Part of a small language model's weights.
Architecture: LayerNorm before each block, no position embeddings, biases, untied embeddings, ALiBi.
Training: 220M tokens, 9088 steps.
MLP neurons of a small language model. Each row is named by its layer, matrix (up: input weights; down: output weights) and neuron, and shows model dimensions 0-191. Each number is 128 + 24 x the weight over its row's rms, rounded and kept within 0 to 255. Numbers have three digits each.
Before each neuron's rows, "fires in" lists the words (lower case) most often at its 100 highest values on Wikipedia text that the model never trained on; "fires on" lists the tokens most often at its 100 highest values on Wikipedia text that the model never trained on. A number after a token or word is its count.

fires in: "well" 19, "and" 11, "only" 9, "then" 5, "also" 4, "89056" 4
fires on: " well" 19, " and" 11, "ar" 10, " only" 9, " then" 5, " also" 4
L9.up495:134155138139098152156103107183134139135146174124105136127116113099128125156134173139105113140135122128102149120151098131142154093125144133107098143162158052150130128103173139123096181102142156142128164080145097135097152133134130145107119135160115138117149098135092122133125108155147136135089088158116138148096164132120146141142123116158120133093128138116095132167080135143074125113109143114115139121109178121108137162142151091166100175088131125142117104160137118107151132106117146141104124096098105123101132097175140100130139150105146096114136148082114158121149159066084133130
L9.down495:122112170116120137109152140158163116126136123138111145099102114084146168142144145145128124127139106160129159075098134144123065122155111146171125102116103098077165125107118132109135133140153164126106148103167106119080161148148133147117124140165123147067112153059140164144158136101130131127103128160088111138163098119082107094123160103154100181119126135132156151127137149133139114109122120120111150145115145092106113090132165134134095138134064127093159166116129130075119153124114140110116143162134113162145169133118148141121135086113114108143135110131126158143131156137166097119

fires in: "m" 33, "km" 9, "mph" 6, "atmosphere" 5, "cm" 5
fires on: " m" 45, "th" 11, "m" 9, " cm" 5, " km" 5
L12.up330:099124128138139154089163105094108144138129124116124094117130077122099132130150117156083127115084113151105094130096084121112144143107099173122138129151131149126118124139121124125160126112137085104154092106119107134143112132136081158088133172129143134139122109126107147158119162167151170111106164147115142155148097139092164138111143089121111160152141109124171091140102145129157136109136154170157119164116116137136153132121107114169179092139129141081124108141104147134150136096117142100112090107102107138178104141144152125124127153094098156143169171104120198148128108105127106175
L12.down330:100176158161103122081147130135082133138161115103158103138104089104102122153153153150094100093134111174152111105118133138093101115101114156150129104134143149143172144109134131113113112145132124129117085147097170148139107125172170115096174131112170134154133119130133146124110145132124124093099166146146136130119109098096148087119106123165157099102153114134148145147118118164132136151136146162152110143160106141133103104105105147130113133126136131112168086158142125076150140126162171137127077122114117184140118062146147131151157146083096105128135110144090126099156107107141143120

fires in: "would" 22, "anniversary" 9, "will" 7, "i" 5, "a" 4, "if" 4
fires on: " would" 22, " I" 17, "ivers" 9, "A" 8, " will" 7, "B" 6
L10.up182:137114100103105180111136129132163138130102130122163180174129177170115126146111128189155113135112102156155157133142148179122131137158110152147129105119124086133108128122131088123125149123139166093137116171130103112152108149183098143152072143113112167117140095123132129117115091125184138098103131121120075118119146100105136158133126084090090131139171136137142089119162136121109108154109114129091075113129118125148127130124152138080123127139104117151177151116086154105103134107122156129115148119114108111177115140137116120127113112105113118116162163143123108138120169152131100094
L10.down182:113108135079105138114164127148097059140138152121127152181144147128097108117120183142117114061148128174146137127098137116181148171160127106126146117117094108129112161114107110119107143142133141109106105170121127115136146112110147132112107173137118151139159144130159122122153094126144142131144093136139114134125156138087123128171130070125120099134135122121109116144149110127120144132125117149138101117103141111102126144158105125129124147124140118103106127139085142147122088144162163128152132082143130097125123112094140122189116153131090129106088208135107164101179143095105177113

fires in: "of" 32, "fifth" 8, "conflict" 6, "finals" 5, "course" 4
fires on: " of" 32, "th" 10, "ict" 6, "se" 6, "-f" 4, "y" 4
L6.up397:176117126114151107107131110089114131145123153145129131100133090115159083105131108113135157112123130161129100156144131114158108137136153127107108170136116124099169162113117147110114142105134097092149126132140132084117126114120155089121089112135121136126127120119099113068202125079175126133135178148088103120102147144112136150121142156193130177133168142113148102156150132094102096138143154071173122106143176125106169175156117104107133118132117142111158110148146140116113125114145118111083137128130098138153143101154136138130153114126120113088142118146128101115168128125135144191
L6.down397:132116120145155115132140114093100105139125085170142145089170131096088083132146121163110156145164134116122136134115103140132128138114123141106127122140101122159097102104129114146149153147124088166073114105176078164197153117141128130129128126111117161110151137105136116116111057128122116125136116133156152083162118145158098097144138098106103117128161102145100141201126137107111131127099153111109175190103132145108120095176103133159149152122123125130145149117150095135081140141142141142123102171089130107133124133140128159139149143136140129148130125121094138129123131162141120071

fires in: "1" 47, "orchestra" 4
fires on: "1" 51, "eb" 8, "em" 8, "al" 7, "e" 6, "che" 4
L6.up286:092134114105140155137122128134096106142158089159121116083106129139097149118115128124119143127138115170073127163131130128166137117102133083165091068172090118163128140136089121122113121148138143138109127134106128116129167113118164091145171129170169140158171146128156133133166140104110132168121134100124117168170102168151149159107115153128132165169087105149146116130138151106147102149159142121181156119156123139103128150096114140100135121106103136135126149119122082110140071141115125116146136124138122109128134112154107131115111102064128084129110106145094075106097145117099129104
L6.down286:135157121111129143132130103098126159125105114101140125144128158126107121150120135156158145109136118142141116139105134092125161109106141136131141102128172102146124128138168065096113113116076154139161140100144091109141164144105178138140139182114080165143103110101134118125102107140116157113112117117146143139123130140088124156085110159160112172172125178131115148083113164127125187121105147132124163091105138125101182114116141175122100140162143109124098138093124117112092140111105092105140113110115082127122142146138145140115138104112133134167197108145137139112098126172087106105

fires in: "the" 23, "one" 14, "second" 12, "fifth" 6
fires on: " the" 23, " one" 14, "th" 8, "ond" 5
L9.up221:156134159111137130116132122117140127168173130109101132090149078100126089088126164081114095134126103134142130119129103148129121117146128137066123096175142119101140131131097139171110152084123146090129132175123153113166130103094083118081127129117135126159143108102112136164163132117112125107109121141144110103104151083148081116124132108145148118100162135135164113133141131121132132136090131128116116118099157169118098102171078137134156143112150123149138140169139125105110170127124073129156111115163116163181132115118149124100108164130170104122162157130109185154101102137147129144
L9.down221:141113127162126173093106132100159129093104168137112070112113084136157115143117103136126111151111133161136117116112126112161115121159093158134145110146182105160132080145126105135159138174146125132116145143104158125145155142133146093097109126151110146107133079130129111174103126160125119136174116172138127126100204110122108102118138110139127134111163136118128178100112142090138174136118112126129112085098122157073109129127110146133148131126107114086103146157116139133081133089132104124153152122136124161134111163136135118158176128072109138152109083167164129150107116119126130123

fires in: "people" 21, "who" 20, "they" 7, "everyone" 6, "none" 5
fires on: " people" 21, " who" 20, "one" 12, "s" 7, " they" 6
L6.up57:157121136100097128096144142148152094127129123130087148131073097142189139140073170129175097139115112132148138100168114130152121120153104129129129116105143168110088093156108118117147174130128156152106100127136151142109143118100146140140094125091151122146169118118149146150116124113134130123118117150093094120085124116104135147125067128129139115157157082129176120137105154142147093172126156126133132133072145109144114152126145093140108160127145115143098082149108133136117111114105135064111075169132100102117151154094108116132124151145143118132135195126118144146152158107125113147
L6.down57:124107112127092119135104113135156118138138142123157159151145184143112131122143183134134147128145148126119113159144174146158076152135138094127125112068095101122112107083144090114098177145153087131108139102116131134144150112155127126113144155118135190170124063124117147114127104120083144153153139136166115134100112149122133107123110089125127077131134138134130126106114108126117110120100165163126095148102168140142159120115092119135136138158122122118124073104131115166097175114127105067136115210124110130135123147150131147128133100128127098127161116101182134131113140125106140143

fires in: "a" 49, "moscow" 7
fires on: " a" 49, "ar" 10, "c" 8, "on" 5
L10.up225:146113141103113152133111108120113136146081127102134125101190122115168133141112123123127120105084143149082170129156103135173124111107154119105166142140146101094179179175094112085109117104112162126115140102131104105119136117169139130158157160132172154164119157145108151130112122133158109176105135116135120167117125128087133109067159147165144142125083125142088152131115141112133089122120075130124130135102132115164101107182131131097124108120111126130080183144136100106115173129138134140118150117132133121103109091151122103138127104162168138120153151129118127080117120112112133115
L10.down225:133129142111101148105129126120148159139096120128129124126130155125136127130136128128112146124144165171108173147116119146111151098124113109089138120120143074106122170132085125100124165149100152145108085170114158176107087125170085122136096121145133113167108148110151124101125103142124074144076161116124086120146144162138117141097090135108119126141062131124159114148114117111137110089139114104159123143111158111116087154173143134116135149111153121143137165168130117145176179106129139101136089138113095110146164097144152123130106133141150169110134175154128139109125178111074109135

fires in: "for" 21, "median" 9, "by" 7, "entering" 6, "from" 6, "entered" 5
fires on: " for" 21, "ian" 9, "re" 8, " by" 7, "ering" 6, " from" 6
L3.up507:147138116139145130069123126137114136103145140114149147123157136143142117071122092128119142107114110135169129103103148141129119144133193115170138155129138137151131141172112159134156115157086117096169115101144135148115144129143096080090153120084131150148150108130111133129097123072139144102177133153177123100148156120163123112084127155118103098084148085088119101112123120111150130121128116124141136095100139106141162158120120089123106127186118144140136151130140159116132124134099117155113123134179101140119113138118140117132130075093143168072123187149101139139140173140139110091
L3.down507:138116119118120121095085121163112104122155083139151123117175127151171126133129109149119135110140141155115186150090104169117159137123118135169143129114132101155125126114145123092139145144165138092136054126116151099149088142117124107122128130102149147151111155125118160074117129141155141116113144144149137115116121127105119171131108115137160120095162132143099179143126103090093149139139123116171141083132101153139161164132157129128139136117108102108097187094146106138143093092140165136149124136133126127099083106159089069129140122092143171098109089173120121114152152136127133094